{"num_hidden_layers": 19, "hidden_size": 256, "num_attention_heads": 4, "num_key_value_heads": 4, "head_dim": 64, "intermediate_size": 1024, "vocab_size": 8192, "hidden_act": "tanh_gelu", "norm": "layernorm", "norm_place": "pre", "norm_eps": 1e-06, "positions": "learned", "qk_norm": false, "attn_scale": 0.125, "bias": "all", "tie_word_embeddings": true, "parallel_block": false, "init": "normal", "init_std_qkv": 0.025, "init_std_o": 0.025, "init_std_up": 0.025, "init_std_down": 0.025, "optimizer": "muon_variant", "learning_rate": 0.0053, "lr_mult_up": 0.993, "lr_mult_down": 2.0, "lr_head": 0.00607, "max_grad_norm": 2.0, "warmup_steps": 200, "schedule": "wsd", "decay_fraction": 1.0, "decay_shape": "linear", "final_lr_fraction": 0.1, "batch_tokens": 32768, "max_seq_len": 512, "doc_mask": true, "train_tokens": 430100000, "max_steps": 13126, "dataset": "wikipedia_en"}
MLP neurons of a small language model. Each row is named by its layer, matrix (up: input weights; down: output weights) and neuron, and shows model dimensions 80-143. Each number is 50 + 10 x the weight over its row's rms, rounded and kept within 0 to 99.
Before each neuron's rows, "fires before" lists the tokens most often just after its 100 highest values on Wikipedia text that the model never trained on.

fires before: "\n", ";"
L15.up1000:46 53 38 59 47 50 42 39 51 64 44 53 54 57 47 53 43 62 49 63 47 51 42 40 42 40 64 78 47 52 69 44 47 16 48 55 53 68 49 75 43 56 55 45 47 47 66 55 35 61 59 45 44 64 53 50 63 53 51 43 38 40 49 42
L15.down1000:64 46 51 49 60 47 46 43 59 49 42 35 45 61 46 43 58 47 49 42 53 58 33 53 50 53 41 53 44 50 40 31 56 43 40 50 52 55 31 36 52 51 52 72 48 33 57 53 56 53 46 43 43 42 64 68 58 64 49 54 56 55 41 44

fires before: " ", "2"
L16.up778:44 57 57 50 44 48 52 56 62 50 37 44 49 66 56 45 51 68 54 40 63 42 51 49 37 54 50 56 57 54 61 56 48 79 52 57 51 65 35 43 53 44 38 61 60 41 49 57 52 47 54 48 57 55 53 30 41 61 48 41 54 57 41 50
L16.down778:51 42 46 35 64 51 63 60 56 60 69 47 55 50 44 48 64 43 40 44 48 52 47 58 35 41 52 32 65 57 39 65 57 49 59 46 51 52 47 54 56 58 57 47 42 62 43 48 49 66 46 43 23 30 46 57 66 41 40 38 52 55 65 46

fires before: "6", "3", "5", "8", "7"
L15.up83:48 59 41 48 63 50 48 32 33 35 52 72 51 59 51 43 37 52 63 42 42 47 52 56 53 34 48 70 63 55 55 42 42 70 40 49 45 49 75 53 56 58 70 56 52 61 41 50 46 65 51 40 37 55 54 62 69 53 57 52 71 49 66 52
L15.down83:64 46 41 48 59 52 34 49 60 64 52 50 31 50 40 48 28 44 54 36 53 40 43 51 55 55 51 55 52 59 49 54 28 72 51 53 49 53 54 46 32 43 57 57 47 59 53 52 44 35 35 46 37 52 66 50 43 63 43 47 54 66 47 58

fires before: "6", "7", "5", " his", "s"
L15.up879:50 49 37 40 76 68 46 62 49 60 40 47 67 40 29 53 67 59 62 45 45 71 46 37 59 34 40 45 66 64 61 57 63 61 55 61 60 50 25 68 49 48 54 49 37 53 49 64 57 40 55 53 56 51 54 45 60 41 60 51 55 47 41 44
L15.down879:42 59 83 67 40 51 59 68 40 65 55 46 37 51 62 59 52 52 48 46 64 54 56 58 46 46 37 30 42 41 54 44 38 48 37 53 59 54 67 56 46 59 54 55 50 50 34 29 59 37 42 33 53 58 63 54 33 47 34 46 52 45 69 47

fires before: "3", "4", "2", "5", "1"
L16.up19:67 50 44 53 33 50 59 52 52 56 52 51 51 70 54 47 43 65 57 50 52 60 48 61 39 59 41 51 63 51 22 44 50 68 68 58 48 53 67 46 59 49 51 56 47 45 49 32 45 44 44 55 25 37 50 51 65 52 40 39 40 66 62 48
L16.down19:45 56 50 38 43 39 46 43 57 42 54 43 65 34 35 53 57 47 49 53 42 55 36 49 42 45 45 58 42 50 41 51 50 48 51 69 58 35 41 47 43 56 43 54 70 47 44 54 63 40 65 68 44 57 58 47 36 58 53 57 61 59 55 51

fires before: "8", "9", "zzo"
L16.up979:59 50 51 44 49 32 51 64 59 43 53 56 47 40 59 50 45 82 44 49 47 49 50 44 49 77 59 50 66 55 51 45 70 50 55 39 53 73 25 40 47 45 46 33 58 57 56 49 41 62 46 59 58 50 33 57 50 62 34 63 36 50 21 53
L16.down979:49 42 43 58 41 51 44 46 52 59 57 48 39 59 38 44 53 47 55 44 40 56 66 58 52 48 47 51 43 31 45 41 47 58 56 47 41 35 39 45 45 60 47 50 36 56 45 63 42 56 71 51 55 41 44 32 58 46 49 59 64 63 63 42

fires before: " |", "N", "ed", " by", "–", ")"
L14.up1020:61 45 53 50 58 33 32 42 36 57 43 51 47 37 56 61 37 64 51 64 52 59 54 63 49 28 49 29 50 59 54 48 46 49 43 65 30 59 56 36 46 43 54 51 64 59 40 40 49 38 48 51 41 57 61 60 57 66 61 42 50 47 38 55
L14.down1020:51 33 62 40 41 63 57 45 35 40 44 61 38 52 51 37 47 41 34 37 37 56 38 47 31 37 56 48 68 52 58 49 62 51 45 51 43 49 17 54 68 66 49 11 56 57 44 51 39 63 48 59 59 40 44 46 52 46 65 68 47 58 55 30

fires before: " ", ":"
L11.up282:48 50 47 31 50 55 49 44 58 52 45 63 32 56 63 52 49 61 52 65 36 58 54 49 60 43 48 53 48 46 65 55 42 50 31 70 47 57 44 69 26 40 33 49 49 57 36 52 57 60 78 43 62 51 55 36 53 52 52 50 70 49 60 49
L11.down282:73 57 57 41 54 53 46 36 69 45 46 58 57 56 35 48 56 46 47 46 47 50 47 42 50 35 52 32 46 47 40 68 52 54 45 51 48 56 44 50 58 36 44 52 45 73 49 53 55 54 57 55 56 37 58 47 48 51 50 55 44 47 53 48

fires before: "6", "7", "9", "8", "5"
L16.up293:55 54 50 64 37 57 45 45 49 66 40 55 54 44 47 36 67 50 50 39 58 54 55 46 45 57 37 40 33 53 47 50 58 49 60 49 59 56 71 58 52 46 33 41 49 61 45 44 43 61 47 57 55 64 43 39 55 56 51 45 64 50 43 60
L16.down293:48 48 48 62 57 52 52 52 49 47 45 38 55 57 48 58 54 39 57 70 69 43 59 60 56 48 42 43 42 42 53 50 42 45 58 62 54 42 37 41 65 46 35 49 46 38 63 50 51 49 63 45 54 47 61 39 61 40 58 48 48 40 68 47

fires before: "\n", "E"
L14.up203:50 55 44 56 42 56 54 45 45 49 53 45 54 40 61 27 35 39 45 59 56 65 48 49 36 50 77 58 56 64 56 40 45 51 29 45 32 66 61 43 47 42 43 50 50 48 42 65 66 45 53 54 66 44 49 58 48 48 53 45 67 52 36 51
L14.down203:34 41 72 40 60 40 65 56 53 57 56 67 56 56 45 59 60 54 55 69 55 51 50 37 52 42 65 62 65 63 52 42 67 42 44 48 51 55 62 54 49 76 45 44 33 53 49 50 52 50 52 53 39 59 40 32 47 60 50 50 56 55 51 38

fires before: ")", "),", ",", ").", " and", "–"
L14.up74:49 60 51 40 64 59 52 48 33 58 50 69 56 38 34 59 65 44 46 45 46 27 61 46 44 39 47 24 56 43 37 52 55 60 38 45 44 54 50 49 55 49 47 63 49 63 59 54 52 47 64 50 52 31 69 34 51 48 40 44 56 51 52 49
L14.down74:51 37 43 43 59 62 38 46 42 56 58 51 66 51 48 56 63 72 34 43 54 32 54 35 53 59 47 44 33 45 36 38 47 51 66 40 41 45 62 40 47 48 24 44 60 61 65 59 52 65 53 41 62 52 53 48 65 45 38 61 44 53 58 60

fires before: " |", ".", "ch", "path", "bol"
L15.up97:45 39 44 43 43 69 60 45 50 46 57 62 56 43 30 56 53 44 54 36 58 71 39 45 46 48 44 61 46 51 62 76 53 65 61 62 57 45 43 36 63 40 38 40 51 50 44 49 48 39 37 49 52 45 50 64 65 46 41 33 53 60 64 46
L15.down97:58 51 54 49 47 43 48 56 54 63 51 36 47 48 54 40 56 56 57 68 61 54 56 36 56 60 44 38 54 44 50 45 43 30 48 35 36 50 80 52 56 54 66 62 39 52 27 59 72 46 44 46 50 44 51 57 48 49 36 43 57 60 63 46

fires before: ":", "–"
L14.up822:47 61 38 59 68 33 40 56 48 54 56 50 48 51 41 62 50 47 34 42 47 61 58 45 50 61 58 49 49 52 36 55 22 58 29 52 58 53 62 57 34 42 41 30 47 40 49 61 65 64 68 41 47 29 39 57 53 60 51 54 40 37 54 52
L14.down822:39 47 44 49 52 74 37 56 57 53 52 46 53 41 55 62 60 48 69 50 49 58 64 37 66 47 38 44 52 66 52 62 48 52 58 52 52 36 63 63 54 55 48 57 60 37 44 51 35 58 67 31 58 52 31 57 63 61 56 40 32 46 42 43

fires before: "\n", "8", "7", "6"
L15.up163:47 46 47 44 39 40 50 36 56 69 25 52 50 68 35 49 57 54 74 42 45 71 79 32 31 56 46 47 45 49 49 46 54 58 46 42 79 56 56 51 47 58 58 38 54 58 36 70 48 45 55 61 44 64 68 42 59 49 45 51 53 51 28 70
L15.down163:72 34 39 66 59 46 57 62 56 54 57 50 41 56 48 34 46 33 56 46 68 61 52 45 53 36 35 24 48 72 53 32 35 54 33 43 45 57 42 44 34 58 45 48 66 51 57 66 60 56 36 45 50 39 39 55 40 43 39 52 47 60 59 58

fires before: "\n", "-"
L15.up29:56 52 33 49 53 54 37 52 46 40 45 60 49 49 43 37 67 53 47 46 51 76 52 35 40 57 38 72 58 62 67 59 48 48 40 59 52 46 51 37 66 45 56 50 47 67 47 51 45 51 46 34 51 45 57 44 57 47 51 55 46 47 35 41
L15.down29:52 46 56 60 44 42 56 53 42 41 62 58 76 42 42 40 43 66 52 46 45 44 56 38 44 66 53 24 49 67 44 43 56 49 50 39 31 51 41 53 42 64 61 40 70 38 46 34 52 67 45 46 41 38 61 68 47 47 51 35 57 56 57 50

fires before: " ", " July", " May", "8", " March"
L11.up968:46 48 29 40 58 52 61 50 49 43 44 39 62 35 50 62 43 62 48 36 52 51 53 59 46 45 60 48 51 42 62 46 64 57 68 62 47 69 36 49 55 45 50 44 38 54 35 61 57 48 56 61 52 42 56 28 38 52 52 32 76 49 40 54
L11.down968:41 37 33 53 64 47 65 59 37 49 46 42 65 45 76 58 52 64 52 41 44 48 56 57 57 34 50 44 48 56 61 59 52 43 71 50 44 51 51 45 68 39 45 62 43 66 59 46 55 51 53 71 51 58 73 45 28 47 35 64 35 63 44 55

fires before: " ", ",", " the"
L12.up802:39 42 29 60 39 52 50 50 46 56 43 59 30 42 58 47 52 54 63 54 54 40 45 38 67 28 43 55 41 44 65 46 45 36 63 48 47 45 51 38 43 39 30 62 33 33 55 56 60 38 44 74 46 64 34 30 36 36 58 48 42 54 54 68
L12.down802:57 58 60 50 43 63 38 39 45 29 43 59 66 43 44 53 71 51 37 47 56 63 47 75 52 46 51 39 38 63 39 57 55 51 65 46 51 66 53 54 57 43 62 51 53 55 47 44 48 49 57 36 64 39 47 47 34 35 42 59 36 42 47 57

fires before: "s", " with", "ed", "ing", ")"
L16.up212:55 57 51 51 49 52 56 34 35 52 53 37 53 51 49 48 37 36 48 57 45 51 48 40 47 51 44 42 43 51 55 50 46 51 44 52 54 63 55 45 46 30 54 30 51 40 57 52 68 34 59 47 37 27 36 58 28 61 56 58 42 50 58 49
L16.down212:62 52 63 57 33 47 58 67 62 52 49 59 39 35 43 61 58 43 53 47 54 52 62 43 55 40 55 55 69 33 50 44 38 45 59 44 55 50 46 40 65 68 51 39 38 54 59 60 34 41 52 50 57 59 56 67 63 31 56 49 54 58 36 58

fires before: "\n"
L10.up747:35 52 46 60 51 52 51 50 62 49 49 32 64 44 41 62 38 61 37 62 61 71 48 44 47 53 44 56 56 38 53 48 36 69 31 64 36 43 50 51 53 70 54 37 62 47 45 57 43 59 59 55 39 51 47 29 49 53 33 68 50 41 35 55
L10.down747:51 27 45 41 63 50 50 59 58 55 51 33 53 44 55 55 37 43 44 52 59 33 35 43 44 48 59 42 48 52 64 54 61 34 56 53 55 64 41 40 56 36 65 60 47 76 55 52 58 56 40 37 63 65 39 64 50 57 41 58 55 54 49 34

fires before: "6", " |", ".", "5", "9", "2"
L15.up353:61 58 61 41 50 65 52 53 50 53 48 67 41 40 46 48 59 35 55 53 44 40 48 30 59 53 62 49 54 59 54 49 43 62 69 45 53 40 52 64 44 57 57 53 37 44 66 47 42 59 73 48 55 48 56 34 50 42 52 38 49 49 20 43
L15.down353:49 49 47 50 46 57 31 46 39 52 47 47 54 64 45 47 59 53 37 57 72 50 71 61 66 55 35 52 56 40 28 49 59 48 58 43 66 47 55 47 53 41 46 42 34 60 27 50 41 42 38 58 31 48 61 68 48 55 34 58 37 58 75 50

fires before: "5", "6"
L16.up843:29 46 41 50 46 63 40 68 53 58 60 52 44 50 45 62 38 71 60 64 28 50 40 48 40 49 41 53 54 54 50 56 57 51 54 49 55 70 56 50 39 50 50 42 37 36 58 44 65 44 71 50 46 36 35 50 52 45 76 46 45 46 47 63
L16.down843:65 54 48 53 52 55 50 33 57 47 39 45 51 43 36 56 29 46 57 52 39 50 59 56 83 47 51 35 47 57 57 59 42 46 52 51 52 30 54 68 40 41 59 35 52 51 59 59 45 50 30 29 50 40 47 46 49 54 54 58 52 50 38 41

fires before: "1", "0", "S", "7"
L16.up287:62 52 60 54 45 39 66 66 28 61 54 42 49 50 39 61 41 61 31 51 45 51 44 67 46 46 42 21 68 56 52 55 50 59 44 44 43 67 44 66 49 47 48 48 76 58 35 36 50 38 48 44 43 57 46 61 61 51 60 52 51 50 44 48
L16.down287:31 50 47 45 39 52 46 40 59 45 66 57 45 55 59 57 70 34 56 36 59 58 32 55 42 46 56 38 43 59 59 48 59 43 54 56 70 31 45 24 31 51 44 64 11 40 43 55 27 57 44 32 51 64 39 44 44 51 48 31 51 53 35 35

fires before: "3", "4", "5"
L16.up995:46 56 34 45 44 30 47 42 48 39 50 49 43 70 62 60 42 68 46 51 58 55 48 70 55 50 54 39 52 50 37 45 52 73 56 46 36 69 66 50 47 61 43 30 53 46 53 54 53 54 56 45 56 48 56 51 55 57 66 40 54 51 48 54
L16.down995:34 41 43 41 49 46 78 58 53 62 30 42 48 47 51 35 56 52 66 64 43 54 64 52 31 59 50 62 61 55 49 39 42 60 45 51 38 37 44 62 73 36 44 47 59 35 45 37 48 45 29 53 41 61 55 57 40 55 50 48 51 40 54 62

fires before: "\n", "0"
L13.up504:41 35 62 41 47 49 55 60 49 49 40 49 62 45 43 54 58 48 55 69 45 56 48 70 38 46 46 49 41 77 47 41 55 69 39 52 63 52 44 36 27 55 51 47 46 67 63 46 42 55 59 38 27 56 36 38 52 69 43 53 63 64 37 47
L13.down504:53 39 46 74 54 53 35 54 47 43 55 50 75 52 55 20 51 59 67 62 45 52 41 61 56 47 59 54 46 35 46 58 52 38 54 62 44 39 32 50 57 42 55 47 54 42 43 46 51 57 52 59 47 44 64 56 62 31 36 52 37 33 47 65

fires before: "5", "8", "7"
L14.up478:60 48 41 43 45 46 36 29 62 56 39 46 56 44 63 61 53 53 53 37 38 30 63 50 50 55 41 52 55 50 53 47 64 52 65 48 65 58 62 31 44 42 49 54 51 60 59 65 30 51 46 46 56 46 48 41 47 38 46 64 38 54 50 53
L14.down478:55 31 52 54 39 53 43 55 41 48 49 47 39 44 62 59 41 29 46 33 41 51 56 36 50 36 53 52 59 43 48 48 44 65 57 45 43 47 46 78 43 57 49 47 53 45 67 45 54 60 54 55 70 45 57 45 61 63 39 41 58 34 72 62

fires before: "ing", "ed", "s", "es", "e"
L16.up193:56 41 45 32 38 57 38 49 44 46 40 50 67 66 46 69 47 52 35 48 52 42 56 48 54 28 32 37 40 70 43 40 56 66 34 46 62 48 40 59 42 43 42 37 45 53 53 51 59 68 57 53 49 48 59 41 45 64 49 54 48 49 37 36
L16.down193:47 68 50 47 58 39 40 42 38 62 62 66 53 58 59 42 51 53 61 39 50 56 63 45 60 54 39 63 64 49 43 52 64 58 44 50 44 44 50 63 31 43 66 55 41 57 56 62 58 56 64 48 42 50 54 59 67 52 46 55 50 36 48 43

fires before: " ", "1", " was"
L14.up179:47 56 52 58 16 33 70 62 48 48 39 44 40 51 50 30 42 49 37 67 42 36 42 64 40 36 56 54 33 47 50 46 38 50 52 46 43 49 45 39 45 45 36 44 53 48 30 52 51 45 66 49 63 66 75 69 48 55 77 45 49 47 49 75
L14.down179:45 44 55 42 64 44 47 33 57 48 46 60 43 54 52 46 35 51 49 30 64 46 54 56 53 46 53 53 36 39 35 51 39 39 52 62 38 51 46 54 48 42 46 54 55 62 59 28 44 49 53 45 34 52 30 54 49 43 35 54 55 51 47 45

fires before: "s", "es", "ed", "ing"
L13.up882:40 51 61 60 61 61 52 63 54 53 39 60 60 62 51 43 42 47 53 54 53 41 40 37 50 50 53 43 77 43 47 58 37 59 49 48 37 52 52 45 52 62 52 53 39 56 40 31 54 46 35 50 54 51 43 41 58 63 49 73 40 67 45 47
L13.down882:57 36 56 42 39 64 17 42 46 57 57 46 59 38 33 53 27 40 29 48 54 67 58 47 67 49 22 64 60 41 47 55 33 39 69 38 41 42 49 52 43 54 72 64 47 53 64 52 57 55 45 38 51 60 61 39 44 56 56 58 54 52 57 43

fires before: ",", ".", " in", " and"
L15.up52:60 49 60 34 42 60 47 39 47 46 49 44 51 36 54 72 51 46 43 44 41 29 68 44 66 45 64 60 61 50 44 59 64 63 50 47 47 66 67 43 59 28 37 68 53 44 45 54 60 44 46 51 59 42 53 70 47 36 34 49 56 59 27 58
L15.down52:58 56 39 47 69 34 50 33 48 45 52 47 42 60 68 30 53 51 41 43 51 56 37 50 37 46 35 53 38 52 30 46 52 33 32 60 45 56 49 50 46 39 36 55 60 56 78 58 47 49 42 42 42 54 45 49 47 48 49 61 44 53 55 43

fires before: "2", "A", "3", "t"
L12.up756:74 43 43 38 37 33 48 49 69 46 48 42 49 57 46 61 53 59 42 44 52 52 49 70 41 49 49 45 51 56 43 44 60 62 46 45 39 56 53 51 68 36 46 37 48 66 64 49 37 41 53 55 46 33 61 45 49 54 54 70 47 56 36 54
L12.down756:36 43 37 36 34 64 54 46 48 59 37 41 60 48 69 57 53 52 49 57 47 32 78 66 48 46 47 55 47 35 36 60 56 59 53 44 45 43 56 55 38 54 56 56 60 42 56 42 35 43 56 55 34 56 37 50 61 64 63 33 54 56 45 55

fires before: "5", "3", "2", " |", "be", "day"
L14.up863:73 54 29 52 47 47 49 46 47 49 34 45 65 57 50 46 49 58 37 42 55 47 50 41 55 50 46 47 52 33 40 48 67 55 59 61 63 43 28 58 60 57 38 50 33 55 58 48 63 69 57 37 48 43 71 40 62 51 34 50 44 50 43 36
L14.down863:49 59 39 61 53 50 56 32 38 55 67 29 31 40 57 39 40 44 56 55 60 42 56 48 58 38 54 45 47 57 62 59 41 75 51 47 34 66 60 46 45 49 60 48 50 47 49 56 65 27 64 54 39 49 57 40 35 75 56 45 46 72 62 53

fires before: " ", "3"
L15.up605:59 47 33 42 52 49 73 44 60 49 42 52 53 47 50 49 67 61 46 55 58 55 49 51 53 38 35 62 57 47 40 56 46 38 58 55 48 63 57 61 40 52 47 58 41 62 28 46 46 47 40 51 56 43 48 28 43 59 55 41 45 58 46 54
L15.down605:55 55 29 55 52 62 57 53 64 59 45 70 56 39 45 58 43 62 45 56 45 44 35 60 41 49 38 39 49 54 34 52 38 48 52 52 64 53 43 46 39 59 41 56 38 34 45 53 28 51 58 29 38 49 54 50 53 40 55 52 58 38 64 60

fires before: ":", "–", "or", " of"
L16.up993:31 53 30 47 31 57 50 66 44 56 54 44 52 55 45 26 66 46 34 45 56 46 59 44 69 51 54 43 42 61 56 37 50 51 54 59 46 58 43 59 33 56 38 57 56 40 67 48 54 63 63 50 45 51 42 57 49 54 51 57 43 51 54 59
L16.down993:51 56 63 61 68 52 43 48 63 35 38 58 56 33 47 71 51 48 41 45 37 63 40 48 38 70 46 63 41 48 55 47 46 29 43 54 48 58 59 67 59 40 49 62 47 46 48 51 43 31 62 45 61 52 41 36 54 53 55 41 49 51 58 71

fires before: "8", "7", "9", "1", "6", "0"
L11.up770:38 24 36 49 43 37 43 49 41 63 32 43 50 56 53 41 61 39 40 31 67 71 44 50 35 47 22 50 69 38 39 37 54 60 57 40 43 51 65 62 38 45 54 52 45 44 39 47 42 56 43 36 53 55 60 53 49 55 34 61 57 55 52 48
L11.down770:72 57 59 52 63 45 51 45 57 48 45 58 44 49 33 58 61 50 57 42 50 58 40 50 52 20 50 60 46 62 55 53 60 48 45 55 40 50 43 57 42 39 39 59 51 41 57 43 40 44 38 37 55 62 45 41 52 45 58 35 72 43 38 53

fires before: "5", "2", "7", "3", "4", "8"
L12.up981:47 56 35 46 50 52 33 59 48 35 53 41 37 77 44 60 49 55 65 53 62 58 41 58 46 60 55 66 59 48 59 51 57 66 59 45 48 45 64 54 42 40 47 49 57 52 44 74 52 31 53 82 48 43 42 32 55 63 43 49 45 53 47 52
L12.down981:60 34 52 58 56 47 68 40 54 66 44 62 69 51 57 45 51 50 41 56 37 64 60 58 43 55 58 44 50 56 37 51 68 44 42 51 48 56 43 47 52 46 47 55 31 51 47 46 54 44 66 49 29 56 66 45 40 43 62 43 52 44 53 57

fires before: ",", "\n", " (", " "
L14.up107:54 58 55 54 42 40 52 57 46 61 38 33 50 52 56 65 52 45 39 61 54 48 56 55 47 49 42 34 39 52 32 34 61 60 37 49 27 37 41 66 62 53 53 39 55 51 20 50 54 59 41 49 45 61 67 41 57 31 46 67 46 46 39 42
L14.down107:55 49 42 51 56 62 49 33 57 44 42 57 59 46 47 53 69 40 56 47 61 35 59 35 50 62 38 36 49 56 52 52 55 52 42 57 62 72 46 54 41 48 59 48 48 59 69 67 44 46 37 32 35 48 48 40 61 49 63 42 50 37 40 46

fires before: "\n"
L16.up49:53 44 43 69 37 68 45 48 48 50 36 39 44 55 39 38 31 33 57 44 52 52 53 56 41 45 53 70 69 46 47 59 50 50 55 37 58 47 41 41 44 42 47 53 48 55 72 49 48 68 40 44 47 62 43 38 43 41 40 49 66 56 46 29
L16.down49:34 43 51 55 52 32 58 61 44 53 53 52 65 40 63 43 71 55 58 46 46 42 62 25 44 49 49 27 55 41 40 45 41 59 52 60 57 48 48 66 55 59 51 20 58 54 54 54 35 45 48 36 46 48 60 52 53 62 55 40 43 43 55 59

fires before: "1", "5", "6", "9"
L10.up70:73 59 67 42 44 47 47 54 58 38 37 66 44 43 44 42 54 66 48 70 59 69 45 53 58 47 65 56 52 64 69 53 50 59 78 45 37 42 62 36 42 47 44 50 39 48 60 56 52 46 38 36 47 36 38 58 63 66 30 51 51 62 23 53
L10.down70:61 56 59 49 52 53 44 66 41 52 44 48 36 45 53 53 39 63 47 64 33 27 66 62 52 61 42 38 50 35 48 48 47 51 73 61 45 47 52 32 54 41 52 63 56 48 49 49 53 45 55 62 54 44 61 55 48 69 47 41 39 56 59 50

fires before: "1", "3", "0", "5", "2", "4"
L13.up843:49 54 67 36 54 37 48 49 64 43 50 67 53 53 62 53 34 58 61 37 53 51 58 56 51 66 60 67 60 64 33 45 45 53 56 55 52 57 46 30 45 60 53 35 40 54 42 66 39 46 61 46 50 62 40 46 42 35 33 61 47 54 55 46
L13.down843:41 38 38 39 44 51 59 35 39 68 47 50 87 56 51 41 49 41 24 51 52 51 40 64 51 41 48 36 59 46 47 54 62 51 56 38 46 21 52 62 61 51 46 55 54 50 46 30 45 44 61 55 45 45 47 44 64 50 71 61 51 43 55 34

fires before: "s", "ed", "ing"
L13.up817:41 36 23 52 69 54 33 68 43 59 35 44 32 64 43 49 39 57 31 59 66 45 47 47 61 58 44 49 40 54 53 47 46 52 35 54 42 42 58 67 57 63 38 41 51 41 60 39 55 49 53 46 56 52 63 43 55 65 45 49 45 53 31 36
L13.down817:51 31 55 45 55 68 50 51 45 60 54 56 57 38 42 61 51 28 52 63 61 50 47 53 52 54 54 47 63 52 46 59 49 45 48 56 48 51 41 48 60 48 62 50 49 67 40 58 53 53 62 55 50 56 38 31 47 54 52 52 26 60 44 46

fires before: "\n", " (", "s"
L16.up940:56 52 58 47 41 46 52 62 46 63 47 44 50 65 49 51 36 26 63 53 45 55 49 48 52 44 58 61 53 47 37 58 52 56 50 56 48 56 36 62 64 44 56 25 53 57 59 51 46 39 45 47 43 66 56 48 64 30 56 56 71 48 60 66
L16.down940:60 50 59 54 72 45 65 44 48 45 38 33 50 47 60 45 46 48 19 60 49 44 68 65 52 50 40 30 61 57 58 59 43 53 55 49 62 33 57 58 54 60 51 37 54 36 50 52 61 53 67 43 45 50 76 51 47 53 49 70 55 61 51 66

fires before: "6", "5", "9", "7", " a", " the"
L15.up291:66 49 48 62 49 72 48 53 58 43 47 43 58 29 52 44 47 52 60 72 43 58 39 44 42 41 43 39 43 49 55 49 72 44 46 62 44 51 55 64 49 60 55 39 49 52 46 43 55 46 42 44 56 47 47 46 52 58 63 46 48 38 41 71
L15.down291:60 46 57 64 60 51 42 48 60 62 35 52 44 41 45 39 34 52 59 53 39 64 48 56 74 54 46 57 53 44 52 51 39 53 64 46 48 28 64 58 52 49 45 46 64 64 37 52 53 42 63 48 47 48 39 74 69 52 46 64 47 49 53 66

fires before: "9", "1", "7", "0", "8", "6"
L12.up368:44 32 51 47 40 41 59 46 34 42 50 68 62 54 46 43 58 33 33 34 46 55 45 61 50 59 41 43 54 56 58 40 53 47 63 59 55 50 53 46 64 37 55 46 50 44 54 45 59 63 49 45 28 46 52 58 68 54 47 52 68 52 51 60
L12.down368:59 37 49 44 28 65 53 53 52 64 62 65 41 70 55 38 49 48 52 37 44 46 38 40 58 48 45 45 64 51 48 46 35 55 61 26 43 48 68 58 45 65 44 40 50 54 53 54 50 43 45 59 53 41 51 26 54 39 48 55 51 72 62 39

fires before: "0", "1", "4", "5", "2"
L15.up863:65 44 61 56 55 50 54 49 32 38 37 51 39 53 48 65 50 50 39 60 54 35 76 50 29 47 28 49 51 51 51 44 54 47 58 63 39 74 44 64 55 51 44 36 50 62 51 51 61 62 61 42 25 45 23 44 43 40 67 36 51 64 59 43
L15.down863:43 53 39 42 46 54 48 57 57 53 33 52 46 44 52 41 55 66 35 51 41 65 18 65 60 48 54 46 57 44 44 45 51 50 66 45 41 38 57 58 56 45 38 71 54 45 32 56 34 56 22 39 51 51 50 44 40 50 40 66 51 54 62 35

fires before: "3", "4", "6", "5", "2", "tic"
L12.up853:59 47 40 45 60 58 41 46 43 55 53 53 55 49 46 49 42 71 49 35 67 37 53 44 38 34 45 61 44 56 43 59 59 70 65 47 42 43 44 58 39 54 51 54 48 64 33 53 53 57 53 59 45 57 41 46 58 50 50 49 45 59 62 44
L12.down853:40 44 53 67 52 62 64 50 67 42 54 57 38 50 34 58 53 51 72 47 72 44 43 44 56 37 54 53 58 55 57 42 57 52 48 52 54 59 50 47 49 50 42 62 48 57 47 40 48 52 56 50 54 57 47 47 42 50 38 43 36 59 49 47